{"n_head": 4, "d_mlp": 1216, "vocab_size": 32000, "rope_fraction": 0.5, "qk_norm": false, "parallel_block": false, "init_std_qkv": 0.0298, "lr": 0.000754, "lr_head": 0.00484, "schedule": "wsd", "final_lr_fraction": 0.05, "seq_len": 512}
MLP neurons of a small language model. Each row is named by its layer, matrix (gate and up: input weights) and neuron, and shows model dimensions 192-287. Each number is 128 + 24 x the weight over its row's rms, rounded and kept within 0 to 255. Numbers have three digits each. A neuron's up and down rows have the sign that makes its largest values positive.
Before each neuron's rows, "fires on" lists the tokens most often at its 100 highest values on Wikipedia text that the model never trained on.

fires on: ";", " |", " 19", ");", " both"
L8.gate642:133118196138134121104124106130146116143082125135155128148154138131140111173144086125160110132161140126139080076117132125106092097127138112105093148173110140145109117114118096140109146087133165154115138141160133115141132133146121126141132126103091072095147134174106130181131118134144106099
L8.up642:145166158117099150142130134103110155173168111096143120154154095160160105118142065077110134138172147099125138112112138101138157127074103133146132085130126100131137154102108152143167130157132148145102146143147104136125191140105128114104051085150132102128125144152138118136170136111149105121

fires on: " |", ";", ":", " 5;"
L8.gate363:105125136091107089140096139147130146152113127129102149124124133127147141176109153125130086126172117101106110096117141162081111150126103102147111142133093162151117128118124153156111121151139140111096127150157109111161130125131104113124141171095083158115107177162078109117128112164144124112
L8.up363:121168157178205128143153111119148134130142149114157168116146114102139116098121092145101114089114125131133131131089157144070160101143130151155068146138090126111134114119098104107093129093114145103137152137180199155095137137098151113166112099133114143135114105122106151130116181084143171114

fires on: " |", " and", ";", " 5;"
L8.gate944:092157086177122149163071117123149115134145098128103128132104127102127129119160135106145129136182149107110109097094124150133124083173151120158161194102114154172133142123143123173127130119145099128133108130116117121128144148096111107108111127089103141126135128138141136133132069138171138110
L8.up944:074136102153109121148161165172151120133096152123101143141145135146146152146144149158143129126146077145123092180089127141121111127120154112125064169109127159140110160157131128139124131129140139148088137131124096135168107095106111130113185111139109113075118093113111121115119161121131137125

fires on: " |", ".", "e", " San", "ão"
L8.gate51:093123132111101130134136152125118158126127113107162111111090171105170115102131107138117143154157136127161091152138098124118089154142127175136179142129149121123175097150159097159100130156119110190077108172114130121135126130132085099128091147109107139149128135127098139090104100141107136151
L8.up51:123152141070160126116107116111102124108117133150122143106103108127124120110120105120129146153139099101124091135145091143092149155138134114097159161135105129152111138138124153127136111127136104113107141095123107140137161142126139103168110110131116106088099082140124122148142101137150160119

fires on: "s", "e", " I", "a", "o"
L8.gate176:115097176132154139081118092139112148148128146141054133125156099106153081142099153168122100128134137128150132144140167142201099115144113154136152143137118090164109130159095150157097148085116115139102115119105141095131139110120123113146148143124109170146113109148162088136125122096109118137
L8.up176:132169135136119173108104136116079117164108124126092129077087158115155135180105128117115142091117128126118159140107150128113146143140166113118126122126176122134113111113144118112121149160144106167134102104109155150174098155115153121138155136137137151122115133097158128109103116108109160129

fires on: ";"
L6.gate248:105132117112150146098117165137112098157151143138155137115158117094129132175157137176112124124182120123163101086109144145101101135144101152150128125141099125107108148156137108136104096144097156086124122122156164159113141114136132120100136196131094129129104144121099156081166123128112134175
L6.up248:124176150129164134137142169130094187134128134133132123147142107133153136150129107136103109128116163176112114164119111141134155151133121086157130100152148084135150154114105074161115115112089136117102089139145127129121150151097104126133106154121167136162148137171108121139168123099117110155

fires on: " Co", " Country", " co", " Geo", " Stra", " Pro"
L3.gate188:116137089147154182111126131100156129103134136125171141119091139125125120122108104137136118185121113087099124123148117154156147133163160139119143083137142102128113092093112158161118077133117161138136143128098149109145121099129082140117138136079141134190120163120177174107076108094165092099
L3.up188:094133153152168151134153168130151119122139107173142115120061084121130134150118153164122145103138124155171143127146113120090100150124093100116132192158091119073148160135129145115084092111098129155135152172147113126098122104117132134128103166117096108127095116124141177158108113134121127121

fires on: " |", "\n", "'", "===", "in", "-"
L8.gate609:113114132118080145136100127145134183112151109108101079158126134100141145160097092143149153159127164137100144161143165177130156137147109119080167171135084183096163127140162133152119114129120137109121160073131098117135116174098121123126126152120109133103111145120109125142110159127177131164
L8.up609:124155118153142133119167132097101112088116116150124151115135139167098125098151166181121181121121126145122142102109127147126163115120138127104154095144105105129138142170108122121177139137130118160116116105107109125122129123114113158078118149114156140154105108142137149114095099127153117137

fires on: " 0", " 5", " |"
L8.gate611:171125099139101153120123109107131173079133134129123098140149120121106109115147094154135124166121101112147138132097089125110148127168134133131169150161166120134122163129131084163158121102107117177150105142113145137126140175151094104163099136096129136121147146140121109145129090143152151150
L8.up611:112133134164103116140096153131154148133133149097110159098093145148128122142118157107172145142138130125149132136136094142103116143149120115113094177119118066118131140117128148107111097146190156162124158101144091152117133141125152118138123076072139112100148094087096109162154125112131103107

fires on: " |", ";", " ", "\n"
L8.gate359:093055158082118085158132111169167080074126137117123152120111127086082161169118131168099137192139104106181137107141094131159116123158113129147101139118116163167116145146167109144146134128133100104121181103147108157125145140146146134085094140103118142133134100141088115116097148172131125125
L8.up359:161176170127154161094108101095120097120114140147150134095145095129184088121111133200102091097094121113142131170123119175123128104112125095090136099109137137144141111140095129112137116139133170124147104138108129123104119140152132133144151158110122099140125123147167132110106102130121150102

fires on: " |", " the", "N", " of", "s"
L13.gate703:121147115120128104146078155147136132137104131150104129137107123128151101110133149089073111140130157120164138138130107138098101178105123121140152154143111125124122130138162101139110155095141141137105127110175094142136118148189153135164133154131134131059172149100118136144122133094113150124
L13.up703:157125116142125127128123121140122173156156122124141109171059097110149121137113121147117159110162131118121098140161112102119059114125131096113134127115140129110144147148098135102145138123111167104126133143193155134085079152186121083126085178124150152106090170135152127131126127123098114105

fires on: "\n", " (", " (18"
L8.gate848:115198119159160123113099089163120141136147094166125112102125156101111155167160154072117077146163131102125137130101125150104127149130102086140074144106112073113144090153146115150124091142137153119128077102122137150117135156113162135143090143127115122115117120140094130102153137137085141178
L8.up848:120170127134150135116149138141150140091168160116134126126128143140136132172138100138127144122114113138155177149135182139177108120172122124131154151120108114113099121104118123129120110102133101130119154126124152156185117113138126113138113159144078146119121135140142100134120103153135134153

fires on: ",", " and", " of", " from", " MS"
L13.gate624:106143117123150129162123126150130066151119112148138113133099155093162094073110076142148124101117158121144134117114131122114125155129157161147137135190141120141164112113100155117161169128110099126123132086177110082119152149116140155140095123114120127100155162111102127127107095129140118139
L13.up624:121105154127096151165137079153172122121152133127182112093126108089131103123122111144109078154153152125092146144144109104160126121086174124154102141174150116151139119080124125126146102110121152116106162064118094115155132139093111133110107142128125150096101080162100144139073135137149143116

fires on: "id", "in", "t", "ve", "d", "il"
L8.gate220:111150143111096111109126106133108136152147129138112135126144119121120110136064149131104104127111093167100109077133127143122136142115105088125126146123133129132129157146141157126072139108077148132148164136110131124072114106149157101130173143122119132108160141109133115147142156158123158093
L8.up220:141154086170146110191102104144109179107133138110124129148136156092152115074132158140164150109155151106116099156119150128109106136085153116120110135130104113080120116108132141159109120102144159125167142080115106116158127087103109122174133138134133130139144167102133127105115139135116134118

fires on: "'", "s", " Her", "’", " Synonyms"
L8.gate1209:113163169154159140165109142119111086136148145151121146168153164127190089122100116169131110150124145122143110102103130133066124123115121162147111092145145125140152099110119143121156148157159123097110115154090115130171165125144069121113132121126076127098153089125121136122110090133115114126
L8.up1209:125156118122138158106114126124162123110157132137140113150108074143103116136127135171132154139108150129124137095070119135123098093127118103134095133112119095128121147118172121133143090147126071149087148105160157104120124137154135151120133114157137159134084105130142141127111145148148135116

fires on: " social", " Female", " female", " male", " life", " born"
L2.gate929:089141111142126111114139120123117111096084124116137178159120095078155126136156109111126116088146111142110151137146154127133120113104113122162108090141122159107109102117126142161126081111137116126121120149112124094091110151128115157116117167136137133145143090107138087141093125103096114121
L2.up929:120136131141122160151130164133112126138131114129086103144121099107126113114104107119135151130111104117129086120165153158094118113126128084116148153136138071153141143119153082129094141158147100116132146142139114100083114144162114125115152176116127152106092139167096134144108130115145083145

fires on: " to", " from", " average"
L8.gate1086:147118177073113177138102139148105105123150114105074103117132144123145155163141091126071178126128098123118125158147130134123120141156137106119175104169128109113135128137111123144142110146158133120131129158151136142191108158118085144121105155051106120115131149116079142104147134134115097113
L8.up1086:127108120119133153132139100126130076112138149145120159123146109139143121146107128088115139109176134086108147105102115122107128131092127134117146149131160134113134123104127150100143147157103132094138137154133105122117118135115119144144092186143101121120098171147084148145161131123096136143

fires on: " |", " went"
L13.gate27:110146139068170080106121148090126156168093131115106114075105121085090172129122085086140155128132125097079114184137149132112164164154145146112101137133097109159116095117119127151134134120113095122133103126163104141130137080088092140152138124109112140136095178117148139125157147153083104129
L13.up27:123079109110138170178160108161142139147106093078153144103100110106137119105150091120158139146140148120156108142069121119084127120157128145128143159096136130116155082143150160175129119108088120126153136136190124138099139143118148117112122164131142139098130145156103156065122106122123135133

fires on: " |", "\n", ":", ".", " 0"
L13.gate268:157083099111150101122084118118170153131122152180112116122154110121096147142112130118130171143130154118136112155127097090154107152151110157153184089123095147143115118091161134100133124095140087137087127111138161112152151172095125169111109100140093101111149128099123107142101122136124095163
L13.up268:122120173106138142135127136131089149105166142116118119118094142135162146127141113122131132130124110113118129152164125125131129106133118101167146159060085157125157126106120147147130118097134106124102156077139169120153136159129138181123148133091074134088159166095107149192084084117117137139

fires on: "d", " Female", "or", " male", "e", " singles"
L4.gate1195:121148127141143156132142102157192078103113093092076132115112123081075102122127151113118129122150101109089137132118159126082122102098110132126149095132120097130150144161115145136138117116098149106088142124119178106124093078111186115111123153100140120142129101127126082122159168144113134101
L4.up1195:135093123109094141128141090105192142146136112148101141168153079100131140146102129104126125114162148111159121124115096161140140128068158135165103141090157100162109102168175126090106101156119080152137108147101095121137117116153128121135122139133105115100084111150090150099117110113155116195

fires on: " |", " D", " P", ",", " ", " R"
L13.gate533:127099168075178093159119173087117107096139145136124137140127092112158175123145086143115141128135128151138124126132139125142096104141097144115142109102131160183122100139180165123126164134136127158107124099088130123100124160146184131126147154146150098143112131107104133119126135097116089096
L13.up533:090093166111153151127113132128136126175128094116128126073092139087172125067096058141159140137123148122139142093165149140172157119155142112123142138150087116140166104149108189127143164152124126196127125147121138141124138141136119171110165177129138104145123141132157139149146132097132102142

fires on: "\n", ";", " |", " Ho", " females"
L6.gate1115:158128132107129164171140143120140100165120151118146119098133098101167150101149130128146140175104121105107040202130138154168110140134119163095156141126119161158127182083102091136103113136133117104110146130114157146082096120135117128110103155104098110130104146148120113100117117112107138111
L6.up1115:113070131095148133166094165115126124093133112104150131107142120102163118148145124113123142122116118130108087124148123163137123096142127142110174143131098157125146084128100132117127086172118124164153140123149107146135137144084142117093089163136100117138137149107100117104094134117118139112

fires on: " New", " Gold", "Green"
L2.gate632:136125132116135129108114140150098144107184080124157155158085127127138123109135135137128131131122135146120188077123148124090117145161146134139148089123116161116134157107134130133138089127148145143094152147089159123107110165116074135146120118153128145154133128116137132146115142120124143128
L2.up632:142139138147147132117147125108130134074154095130098143148110107157071135129099125123154145085156128182106152114145104162138125101144099180153121132135125127141126138139113131134125141156122113134136146143114112103124162145113139135166134122129143090137105165122154137104161146105156150074

fires on: "\n", " In", "in", " Pre", " in", "le"
L8.gate389:138142141167133132148081121118100156120158089140114125153115144100138088164138128122088148154152130124106130123167101118113117157132108199139115137122126134137128084114129125155120162149123058135098131133129138127161123128147137140157102157096116162115137130154106100132114139140141143118
L8.up389:164163135161145163139099144157117182092143123125151126119112084118159122091096113120110119153148105106128120139155121126123145078150131118134115146136124188154130092106069118122118106176121092163166155114141119127158126129147138164181173100109140125108086091132120160135134143155114134107

fires on: "---|---|---|---|", "t", "z", "m", " from"
L8.gate211:145114136112099119129122112139162157119147114122109113122097096117143159134120131106143095131140162129104077067118147179129128133103133132114128188110128124120138143121176166128094116151117150118092083125131082130092103152115147096122156124114095144119108109167116141101135100172097118162
L8.up211:100102100137113130131119122167111103103175129138155159113098128085112124148137078149116087127127129106129105108139132149108081141083112138167110129147138123155149111141107124117146149140157143143088129151120098107118132172128135149123104142107123156152139116112133126115122143080121108123

fires on: ".", " /", " S", ":", "mic", "ke"
L8.gate437:134128096135181120087117129073143066138132125159132091098128159104095126146163149151089152081140169147146111134143097123155159122128118147144138082149123138136154147109175139145089150145153073117090132071101067144152125101112092137112130136149107089117111149133141136125090087153113143140
L8.up437:110117164111160103161128135167079123147146124148128131153101147127175134122084105110122110145137133149154110125114138123140083120127088132177120192113132112134125119118054149112156193090120156165117131118134102101116163157104161137123148142159111157156136102134107109140161153135131147135

fires on: " |"
L6.gate298:120140111128142111091098132132114125102122151171090121106145142125119139105131136188131166135183160080155107105133099153064127135173101123132160152148089104114093173160111071158090131135093074102098146100163105190130064162112103166101111127108123129130170128142110101146137106113095111132
L6.up298:092102147163157096150135121128151077116166090143142145124116115143148109115102131140136126141158114084144122140084135170101146157164138166114118121112144167142154149129119097107142155116147143090132116139154079125141106122129130134149095161094122135135110151118134141141126133139123141157

fires on: "\n"
L8.gate277:108154137113180132105133163085145144130102115137118117163149077092134113114140155104099110159129141080133083131111092143088182149104128161144088167147140137148102122124138139144088117103100115105181139133147102116129152110095119117124168163117124133133141101147125146147102129163107146107
L8.up277:150128130091175112132123126135132138144168131120092131131112075111139120092098155094152123122107151119144096134152085148147131155171089084124105151104096203154122128110109127117110127134109100182162096140146132144125156142055089149136163188117143101141104089136134155135107127161113140151

fires on: " |", " in", ":", " of", " on"
L13.gate265:141113167128133144108106095137070135120130113124165062122153140114129106151157108149151120151174118122124117089111144139143146143143119119139192163111130114118101126152131090161155105153115140131103106078113124150149142136174125133114117107071107098136136117154116126125153077157112156120
L13.up265:155115130121129128148089154126134104100149140153126129108132126101152093118128116179151133141189166171142138131186127151125148153144105124112166117106074077177145123139096144130109140152121122144151125120099140184124119134112114179131132143116119144100140139108130089126112171113126127130

fires on: "s", ":", " =", "Men"
L2.gate760:129136175121151159159125117135082137174152127176095098094156162154140160142102108137137122142143124134103133102129136142129157145137156106135145172126127157125129101111130131163120144141123129142123133149120126165159106144128166104133107164144122157082106132153124148123131149093114118126
L2.up760:163129099116108139115158132140108168104092132167118148119115116072138116104131150109147123134118115150129123126095151166142139124104125141118129157091148127123131130124076109136159126131086135092127121092108135141098138119150084142121104179139149175138133116136153120112183147123147104135

fires on: " |", " (4", " (", " (5", "ster"
L8.gate1151:110145101175162109159158136098139157179144093174152093095141093081108139136128143103120125101137149170146077121102089137132090143106146152121121148097107086120147109112111127147115136133149175143116105158147103134139121127143144107141105151141118096100112114093112149091115102138108139114
L8.up1151:127154114121116143150112140153150064106137163121136160087125104123119094171100146118189159137110090094148102156148105117127129105118134107112176180126134138105157131154130083098149139120118127139153132125120160122145157122159107157101130132120148128102139066122145131144085137136132126106

fires on: " New", " normal", " free"
L2.gate476:152113107136083125131099064146116164140154119099163157160092117128127115076127135145123125132150114110161147123154145117116134141140105132175089093107150163141120148122144117134157171170158157132116181160130157117119100136109107156152158161130152128159125133125146116148123175080135150094
L2.up476:161120147149156153122141144134138154134155123117151094115102140112119109129129106122097143090139098137106132125151096133110122123075127161143126132145132157106104147112129125144092117116129137136127151137096145137101143133131110113157098171152127163106132128119156126121129163163123147123

fires on: " |", "s", " as"
L8.gate1150:138098160087106112146088122155145123091177124121089108112140116090098146156141143143148134146085092115110095125127084146114179138128118134119128158121155085149102156149111099113104093124118092113138107108105133135147111176126135142152177152121106095125104106136137113165157140146111143140
L8.up1150:103095094128174128163128171109139142103049124117151144096135074116132087143162131188125106109136141104128131159106124129115123117109164186161109116112089127111110124109143113149134138112153166079135141105122124128143168130169136092068114167106134138097149114122125130069129105132149139155

fires on: " most", " more", " best", "ly", " less"
L13.gate475:140108088107120123098121140141121142085139124151161124090147150110102110123133140113110162094173117136120118128129053151127120112117122140131135104159124165147130109158120128151129124140161173148158087120112124130182103087110131155139162127103149120161127122068151135154096133112116135116
L13.up475:139104172107068134079125082153125188118141167131133130187150110131104127138147113152145130113155107108116131123179122139137146168111154144109154126134142163111115085125099162142117131122074117185103110133144120161125143090093141129130115109145111105158118084093123160158115101155129110120

fires on: ")", "id", " 9", " on", "in", "."
L6.gate161:098167104157074169146140085123111138154166138121116154234133085100189118123142154156116096107111103149083151139113102168137145124077120111112115128128107134122135136135172110133112187160106179100112130138124121089092116111124136131123125100117112126081138112151106126113115117134128134149
L6.up161:155143119142123102170157158128158152136077121124112147084138122174161111138124132173138137113143125139131159100079123149114150143082163146127100152129146118126104140116150143114103164140108123133100159127118110140140113105153159132163159154125131135123094152138125123151138111122170107131

fires on: "\n"
L8.gate71:092125119140145123128111138152072152155155148156104129123108149107089129150130101147121106132147087131150131146112116126171085152177125149147106138112115117137157085156095133126123156121146131175154098117139117175164159154117094119122098140123103124111124122137098150186129118160109105141
L8.up71:149128085100107151165086106150163120110159167122148121119124137129158089140086066140136167073145155153135140098149111084137106104104157145173158145111122108123145124142143147121110149143112105174140124112123133135127057133108145146113119137143120085098136140153116126144119161112172145117

fires on: ";", "'", "s", "’", "=", " '"
L8.gate704:154090135121142166145136153102111117138093120144107149136109137101102173163142139123146157164113114144105123128153086116118157134117114155095140122139128173141147151136101103171084158110080154167134103136112125118118147155136135132123138127120116098123115172162099144164135113151129108160
L8.up704:052137152124103163161111134142136111125157136132145180118133100103092069128125125141149088131135159123180150145111092105111127127115157134130110154111151138118097151119116116143113134130114168133144153130121151103104092106145111115178090125158127122134104187147148111127121144118141152161

fires on: " |", "'", " 0", " 1"
L8.gate490:129106102140151141082135137105154121113123093123143122083119118097137119110083107127112109160175146140123087125150131147126143144149161138132144087150137107156159120180092121176125123076177119118156126135122105104130121109112093158086136109077114131124131157125118147146101109126146127079
L8.up490:156082100149132147120155130147143119182152163083158137129168161126130131125120105138136088113144143134124101108123134130123113133114133123114074144129111128118152145125077097167128138102108142157141126101190136120119143128117141157139095123123111108118149103105133119097093123085135108128

fires on: " |", " the", " The", " West", " East"
L13.gate654:174098157132131125132111150120172117106134130149155126128130134104102144121162113108145192164112168155126138089151079152119090118125106137118138127152129124102156162107141126140097092091142132108137124102134077117149104156134137127155159151124105150124106149100117141127132128104126136104
L13.up654:143150146125145116131101112150156104140145115139104129097070145138149094095122135152085140069111162125107120119124144109126133147116163111119141096097128129120163177151120083138113140117142147088082131161108111139113132185140148104129123116128092128132102125149096152189132085093166118073

fires on: " |"
L6.gate633:136152147106143145132106132121195098157114162158127152163112135136096134123121136133125119152111152094145102134141113194142128122154122143135143153179109082113162151097144107170125131158112129077163134107100121145138079151126133145131119189103120091122143087140133141138146111149122089189
L6.up633:134154149120143158137123147116133124116118153131118158170129087117149105106105161126123110115169142130151104152122145100127111156126111123109138163132144153094160103115115097124123116149138144137108091133148132137109127141136134114160127179112132141149128183096120140153125117122104170116

fires on: "'", "s", " who", " has", " also", " and"
L13.gate138:096111143164145155147077148124157132134143111131114104129124131136131093144113129183120070107097154142150108120163136105108092140138133119121135116175149101115152125106182161117117155103110121119132121096098141116150161122105120123166132162132128187088148135115149071100141183094135131153
L13.up138:127117122152137164114121124125134151159102131100137110098129079125135145174079093155143158141119134125121080101161185154090146093150120116111140088169144116120131107129113127112118140144129080146144118173108146097109149180168134170118162129176144146122122109136147125117110139101171071144

fires on: "s", "\"", "ria", "'"
L8.gate1093:083078086110145130156148088140115125113154165138145150123126135107152141115172106137117152175125129099133114143109099118110154135139148183138148153146116137123100142105123107158128157135158156136171161120114095104084086127074153140120125109127123166154120151159088163140129125140153115130
L8.up1093:092123132116144127125123179138169087138141138068130136141143135102133121127133115177175162143125138087200123120126094110126118145120145132075082132123119115118104156130112132120151141114186151091140137112162149065117095132102134146086134143090136136139132136106162116178154125143148083130

fires on: " until", " before", " 0", " since"
L8.gate1089:125087121110090144170097124128166114120121148090144103133119143102129162143154067096135092152138132130130123138132075105157124139158108101145153124122137120152090142133122129138108115135111124119127180127113129203130132153157111093114119098062085081159073125128093149111160112102115121120
L8.up1089:107120069129089150115128132119174181144112143122095109165130130142158093148100122102181140108134144121098128153115132115089128136147126059083106131140124055083102160139084147158139161101142136140142160150126145176110119199131148104142132101118089147126056104130168118157107129125157137113

fires on: " and", " de", " en", " to", " well", " on"
L8.gate59:115145150079139126189152130106083116095119100108118103145095151118124152177145100148134134134144100125107116119123132166081117149151146150123134170144109122079116114135128099156148149144104109097147120109092140127129088127132101130135101113102140119111128128166093157107170097158081109129
L8.up59:122130117117109153153131076128145120123123123121186118121147139138097146082110107109130141077125149131143117157117124124129094084109130152130146155108155114111158138107114151123102147133163168155148108114097141121129139130108148114113148143112123104129151106145150132115161159169152120130

fires on: "\n", " |", " ", " medal", "=="
L8.gate38:125115163120096133098099133131105126115151093143116110114122131160132114151099102128124150106114133106119117122160118123129123195150125115115149179161117150154082117171144101175127133152146098180144150114120118152101134116117120122108133164111090133142146131168178133139113119111123140133
L8.up38:111142168089142121179127160110133076123140089170141139116114112175142110107092078149145137147138125091118124090130077148137106123150132125108117132165084140113133101120147121102175134118123113162136151101163146161127171169109117141121133119151150140124127077144124123152104125109083145103

fires on: " |", "s", "y", ")"
L8.gate456:127093153130161150092104107123066112170136119155163079112137111122121106148115135126090148129130180067110090113129100136173128122112140135181109119143083140183183092119113166151113169131142112128097101149114141117108146151101134103121103097107089120122124183198137086178136141128140178134
L8.up456:123121110128101151106147118115123129169149171072115108145135141096116089091120141160148153125131149129138123138152109140166148167104157120122139148138114104152154125155128110151106142073108160124142113137082167128107143157148130126109091091109114165143143118084169137151136166111144136118

fires on: " |", " East", "\n", ";", " United"
L6.gate570:159097151114128146136118148096139135143125144165166102130092119100147140132137144127115104127092129081107122160138152127125110126156136126109112138165102150140120123124123108137127102130113142118083172108115146114122121094121106105144093126102081100119090124194177117126124096155114089120
L6.up570:103114148138158162155137140103104122119150142124170162131086106126110139147150084141135143126098167124151114120109136189139153127085122140125128116121092152107096136092126134129135150172120132112137143157137141101123163136105127133126132119180115089171151079148117116170122123098108147126

fires on: " ===", " ==", "====", " ===="
L2.gate594:106119121170136148148138133103117144101105132122159091113110162097164089143144131140110108132169148146085097144126148133124139143105130166140137141084133154094129097120142115147141178096107139104126121143114139102116100149130089131144176116153093151130120093150150142163118170122096182125
L2.up594:130094090159116134107130128108159132106109148142115111116075192077145128118138124111115106129156148082108132131130120152136148108139142153151149115107152140125142113124088123159097124080074146124134121116138127129150117106153140157180159099136145161097111103146160110113094147134073163168

fires on: " |", " on", "|", ":", " On", " from"
L13.gate142:146131107128125168108118137159114077134172159101094109130104109147119101134127104132144115147130116132124137132133140147108150106125135094157164170158128123135135152148128131165087108133141114153125136167118128118151085201162067149064146122113129161122167120101104146101120112168118128126
L13.up142:161122145091141155180104151126135126133136118112129074120154132083157132141126166068123192118111129125098143102153133129130139133129118165103157100153136093091109142153066090125147153158141147124139128140107096142097150163139134120087132117141104106082141123162114131121132102136104156146

fires on: " the", " of", " a"
L13.gate1044:091097127143151148135149140153132068136137104125119121170079110062145156098178114125117104127140133104092106092146138131144141151101134118166146167170144101127147148105130119118142150109161103122094126138123130137105119123171153119140098092078130168103158115151132127114118112120093122146
L13.up1044:178160108094106142123133131116143146129138180135133113130080120135121114135128092121098160100134171108114117169132135123135117134137109123118138128108146118120118116128095129123144160157158134157111118120107124114131126130106106124088130140141167121122116089132127157143106124135096131116

fires on: "s", "t"
L8.gate957:097112146128124125148110131135119104133147126129132094154137118114140098142127155153121125124085138128120161088127134172173118094107151119133102138125135068138126171134122154158066141137153146121077202119155097153123131138159168115136128117136130154123165102138145138142139171149126149093
L8.up957:121135138137141158124117128123123127134130143127107101091150098099144122099120103182151149115169100121131111169103110119089118178078144089122154119136126131153147123156124151145123134091154117158122122108118142128124124141083127123109138143122099141129126109115160099095104146141123160151

fires on: " of", " Pro", " du", " Tro", " Stra", " Motor"
L4.gate1186:134110120177142190104107114129129173081152116104140162171126127152174087133126084124079107104120138136113181115109107116165141121126137104100128126127130122131127112125073142144117129116169110161104133125133157144139138140084087129157112135143130132143150171145183107147072163165109117152
L4.up1186:080127114099130151145114128149155145177131138149148138139168148136123138090120174168099097144138101149148124140132089126106152146141086177153166137146135122130125126183150128123096134076119113128105096117131120128119082102117137151156140151125110098118111117156154117123141140077169109121

fires on: " "
L13.gate687:127157111127132116174111110130125110132122121117150128116107092109091153125113106128131118134103115099158126176157133122116119122147124112131118149134067107178130105117140111141168118143136126146112121099111123151141135124115132117059167149164114118135134122102099148111178150152115113102
L13.up687:109120136142132120128111116100118143145138152095093167113136135126169092099117145168135115108096134097135135142144133133085158147133101096130154148145122155128126100118103127113134122158129134138139132094132132110120132126136150168135142094138153117116143139115128108155124100092104127121

fires on: "'", " local", " a"
L13.gate957:146153120108121137094138148136108128133133110136124117088104169132087115156164108147141134158147153162134149143154141146124155136142085167066114168120124116105111128130154118117096119143135118125112154114121150144122125124145135141116079163114128110094127128153120119102165135146134144181
L13.up957:102122137123155132122124135100108065121139133133096130126116090153146132104097138131137121100119112146136146121097129108100129126148139109113118135140117106089178123126128133140190103100151139172116150124140189069148115100115112121119130101133108135102165121082141149146119115136138121109

fires on: " his", "s", " a", " and", " their", " her"
L13.gate1156:106109122120144150105134126066140130146133175083086166121116147100161094144154150130146149115112160148072154122167105111118136131080124092160159163125129132158161112126131117136131151138125125158103147198086155140152086107125125145132119123107146094103106107128154152115097103146103109158
L13.up1156:121101136136176155160158146142137153152119119155124142138135107133108144122166133126136131095138136111141139141089094125105168162138153165118104121128107141151104125126137159078144114116130126116130136120164160139116112103074116118106096156112099163107107089152164181116153110127156139136

fires on: "==", "\n", " =="
L8.gate349:129144147137156151105135140095150192092120142129122113105113147089169095149156121127103106117124133080106163120144115157132158156104088153120152118093128142137169127117129104152127171098108137135163146094146117158144144103111142115160135129114099145123147120112131092131123148174100134150
L8.up349:125175178129133145111079150136107152172137129145127106141097119085103127092101126100120101174149137162169080141139124159119121136101107152142140113095106129132134155077138132138079112149061125135148140150149118128154109098124117127160139119122099130121130138129112124114110134135129116125

fires on: "m", " which", "or", "t", "i"
L8.gate675:114123118153153132075132134118155166124117142165161108134109122115164108145139153133148112133151121147102104115069169157140091147101136135114148135128146111144171120102140176147087183155109154173171099104170098133113081129094110111059136176130096103104123113138156127092136126111088145154
L8.up675:168120114083110128134125131122126097125137183123108163099112109123161164115132066107146131175105116125094080135084127154129119116101166119152152080170149157165124122106152126155127137156097106113120080142145090115124110126163125153132101163155165104106113095091170138094182075091139121117